python train.py --num_hidden_layers=9 --hidden_size=384 --num_attention_heads=6 --num_key_value_heads=6 --head_dim=64 --intermediate_size=1536 --vocab_size=16384 --hidden_act="tanh_gelu" --norm="layernorm" --norm_place="pre" --norm_eps=1e-05 --positions="learned" --qk_norm=false --attn_scale=0.125 --bias="all" --tie_word_embeddings=true --parallel_block=false --init="uniform" --init_std_qkv=0.021 --init_std_o=0.00495 --init_std_up=0.021 --init_std_down=0.00247 --optimizer="muon_variant" --learning_rate=0.0126 --lr_mult_o=3.0 --beta1=0.93 --lr_head=0.00754 --max_grad_norm=0.5 --warmup_steps=200 --schedule="wsd" --decay_fraction=0.284 --decay_shape="linear" --final_lr_fraction=0.1 --batch_tokens=262144 --max_seq_len=1024 --doc_mask=true --train_tokens=1134000000 --max_steps=4326 --dataset="wikipedia_en"
MLP neurons of a small language model. Each row is named by its layer, matrix (down: output weights) and neuron, and shows model dimensions 112-367. Each number is 128 + 32 x the weight over its row's rms, rounded and kept within 0 to 255. Numbers have three digits each.
After each neuron's rows, "fires before" lists the tokens most often just after its 100 highest values on Wikipedia text that the model never trained on. A number after a token or word is its count.

L3.down986:150102100179094166167134109184137129111065145139124111092169094141150092078068138137082124165127105068085183161135174127124155069109164126120181158175052177153049165105146074101144112147205126159144145146143114149076114156116136176146166164120098121182139107160106144085139142113137109145174109190141182116126135101130127165135120135127086152159122142108129138066111115138156161152191106152152155194196124093091091120118162106121181149200105108148096102097100146175045179166135129095116125130139108156159090119119164182175134128148131093109103131108092106172160125135160148079192103146133113181198115160099183165119125122116170107100118175156148084121148124153162114128127087072123160081171099136099125142111106126132110123096110142120067133126138155050069154178142098
fires before: ", " 29, ". " 28, "." 21, ": " 5, "\" " 4

L3.down348:158149137123132143124123179092118163119132123138136137086158103098156122171132149162118095083118112090113119156097134146121109152058136084168078125232027135095138166148104128125166062187199125132047153102135127082172077156140148169146110156110135098082083117155187112101184136063121141096103142119045183109107120143086134169086120156107147098124114171147096179129099105151106179114179118191148086160106083147142150115084168120147125189156177177112128110148103204159177166137042131092086178134134143139124112113076159123143134114154148123109122111157132142130149097107129124121126145124140083118255141122105139114145167122118089132140123057159119120086135166083137138087151122149128127074125099152114114064087151169108081127124129077126136106123179114111096139204110093
fires before: ", " 28, ". " 18, "." 7, "\n" 6

L6.down919:091123211147097150108164080154147136133103120161145187150134074122214097153144130104140151159157108102116155144125139133160148143113079127048122138138133121158131176097111118120133123128160146126184104137100101165139097125193166141086079131127168137143130085145082088135131152106080115141090145141118162118150088149127126148125137169170103200157147178126101157163137161182125108163118096136121120142052134155117144103120075120163118099138111185123127146146141080171125114143149156153107099118083139149162098155124144102162097122146154088140080131134102140131152073124147126147154175204130145143216071112147105130157144133116148138129100138127072158174134139135139118162136165111155133110188183127124133102143100042137131116066087140082130102134095087066123134090123127
fires before: ", " 44, "'" 10, "s " 10, ". " 9, "s" 9, "." 6

L6.down481:157201137110052132117155132117184143107120127129056159154156083136137131134136115126162123104165092143100110136097135105085180163105103127084163183172143120189107157111082157086142089161157144121145137145180112130165126085141140108158105110196110088153117070115147170103159108140114103198172183144148072129087123179052080155141135147162108191099137105131084143117102081105134123150106140132142103146083143119135107141132105129124090136134116134098184178148119110076125078141125120125128117112112171135180108187109160136095112086149119135160098132142071113189101151135161145112110183111132089117112166096096150117137111105119123124111059096122150141120126156104086137145099137109130135127154117094112132049132077104161109142083111170147078111172211095090136120101094086
fires before: "." 33, ". " 28, ", " 13, "\n" 12, "\n\n" 5

L3.down530:175187101110082122202152162127144103129147136136068129110153155160227115174150152133125145147139225089105140092143158157140135171165100161115083194136147164114129077125042180149099086173183095097077076165120177101130111089159062095150095115119163134120095067127125138174133100175114111121189136150106125140095110088151107056155107123108179101128146106096145111125204174136101086149156143111135143110093171161161053157081109119184123105081185174086137127101104146157154049111152113124104148167125140119139096136152116195118095115130132084137182120145101141144154167149124129175114100151164077147101113130172115126096167081163113179113120147175143121146121090103111182128164161115103087105128140040130059154140099102115103112093122140101109144041135156129100175124099138
fires before: "th " 21, "." 11, "-" 11, ", " 8, "\n\n" 8, "\n" 7

L3.down153:124193165155147117157145120147117074114128124086152181136110092158129061140093113113161157178197168147143121068113129115162088128151136146107179112088178153125106079158146181173128189076152133144092150125100134181134162118132140086155065141141152146135201122153132176107174171133117126084099098147129121142087130172127046092144185140115118138107114102051137145151164115124121098136122156127207111173096131066160092100134080120131107140119068136173182112107178067130124153084124162110123118117106112157140182163106144153165144167126101130142130106112077160080136123140141160179073128099139151204163197103139102154101159101100172163132136125113096106114135119111143130165100130102114145104079185128145156045140138129090130083115098094158095133091150179045089145130111076
fires before: ", " 36, ". " 15, "'" 7, "\n\n" 6, "==" 5, "\n" 4

L6.down1529:123111088154148120138160119137117128145163180110151076143119158134188106093174143127117128156145162078121089229112132138135139122122168117121122154201186100098064170073132145165179143147144136085105165146120148068135199044171103077109157162133108141185138086189131126099216134128170119118121145150097156126136148128095117125134082182132131126126152143104117195139075107109144101122134181099134061102117147131075125099162150136129160158110081142113135092092098166118106114123139118120146152105130104174093176115117089091161170145159142149144050084151127115147108095128153096134147130137117097165252129113122135131161115107110135110115166179160154073089157074127153089064111165131104117114142133137093149100138144136129115109063101134130019168166147133097119143156128157
fires before: ", " 16, "." 12, " " 11, ". " 9, "\n\n" 7

L6.down44:178141167153160150092174101108134078078124095130091131139145122124104154112115102076099166209140125154129152105140161108146079170146111134080131115114127140226133134124163141164114094172060149064144176098121115117159132128127152146079085082137119135122152054075158133129187166132130104131141148125118128162109113153121091175133115106158112122161148133092138138089103178165107149133093149165072123162096102126122131127129175146126093132125115121134130205102162132127133125202129094111106094104108123191086075096096144179134171065138159200136204149161085088172144064126156146042108142138226158116251153177183154152146088127164092143100132100153166114149158142146127086169103128121144138123117163142116103146154123110120130168093151123063146147149111116091110091164145104
fires before: ". " 25, "'" 15, ", " 14, "." 13, "the " 5

L6.down530:193090097186066073172140131137065089144158104120078099074113117144129080092099216157164056130084128113121183072111124107090115081120121118112133165182117074093119085120164151122170139147143119133116146141132084154114069136158193136103101115165143130138123094091073176111151111118185139215162123185097177159080112179051094129066145140135104156199111109179129137123144162183139119168121161138176139141152137132141136167095045129097138154104087105151057086178141151113131122126162133154131114137104170164131084208140143123155108105081101147171140087122082137146070119093167158098165133137104160159160109063090181098090159190144155084077166158135122140103137124051177103095083109125102132138116158119147107122067150105158092141159127094154106101127189137092060138172113122
fires before: ", " 39, ". " 11, "\n" 10, "." 8, ": " 5

L6.down578:100187174067175053114067133168109192072108128124106160087138105158108173140129149110121160147134089101118182134139110138135132146143188092125070161101153124119133152083120095129119070109168111131139095134164138144153088070090186132126164164096162119086096084100176166077134106087081112103133165163088080142110149093089137157080055149114163102140148105160161098108174067104116088111104148180150114165113082121068167167088136143158203158133150141135118102145159040090050129107106160119156128089143147132131113143151155103167165101117087125130142163100067089093125161120149138069128151176171160163159154164108155147072164088147159139105130142133183155131160139162069131099100092066111127140120174170198084131128184138137172168147141116109155077083136159171160098113112128
fires before: ", " 30, "\n" 14, ". " 13, "." 8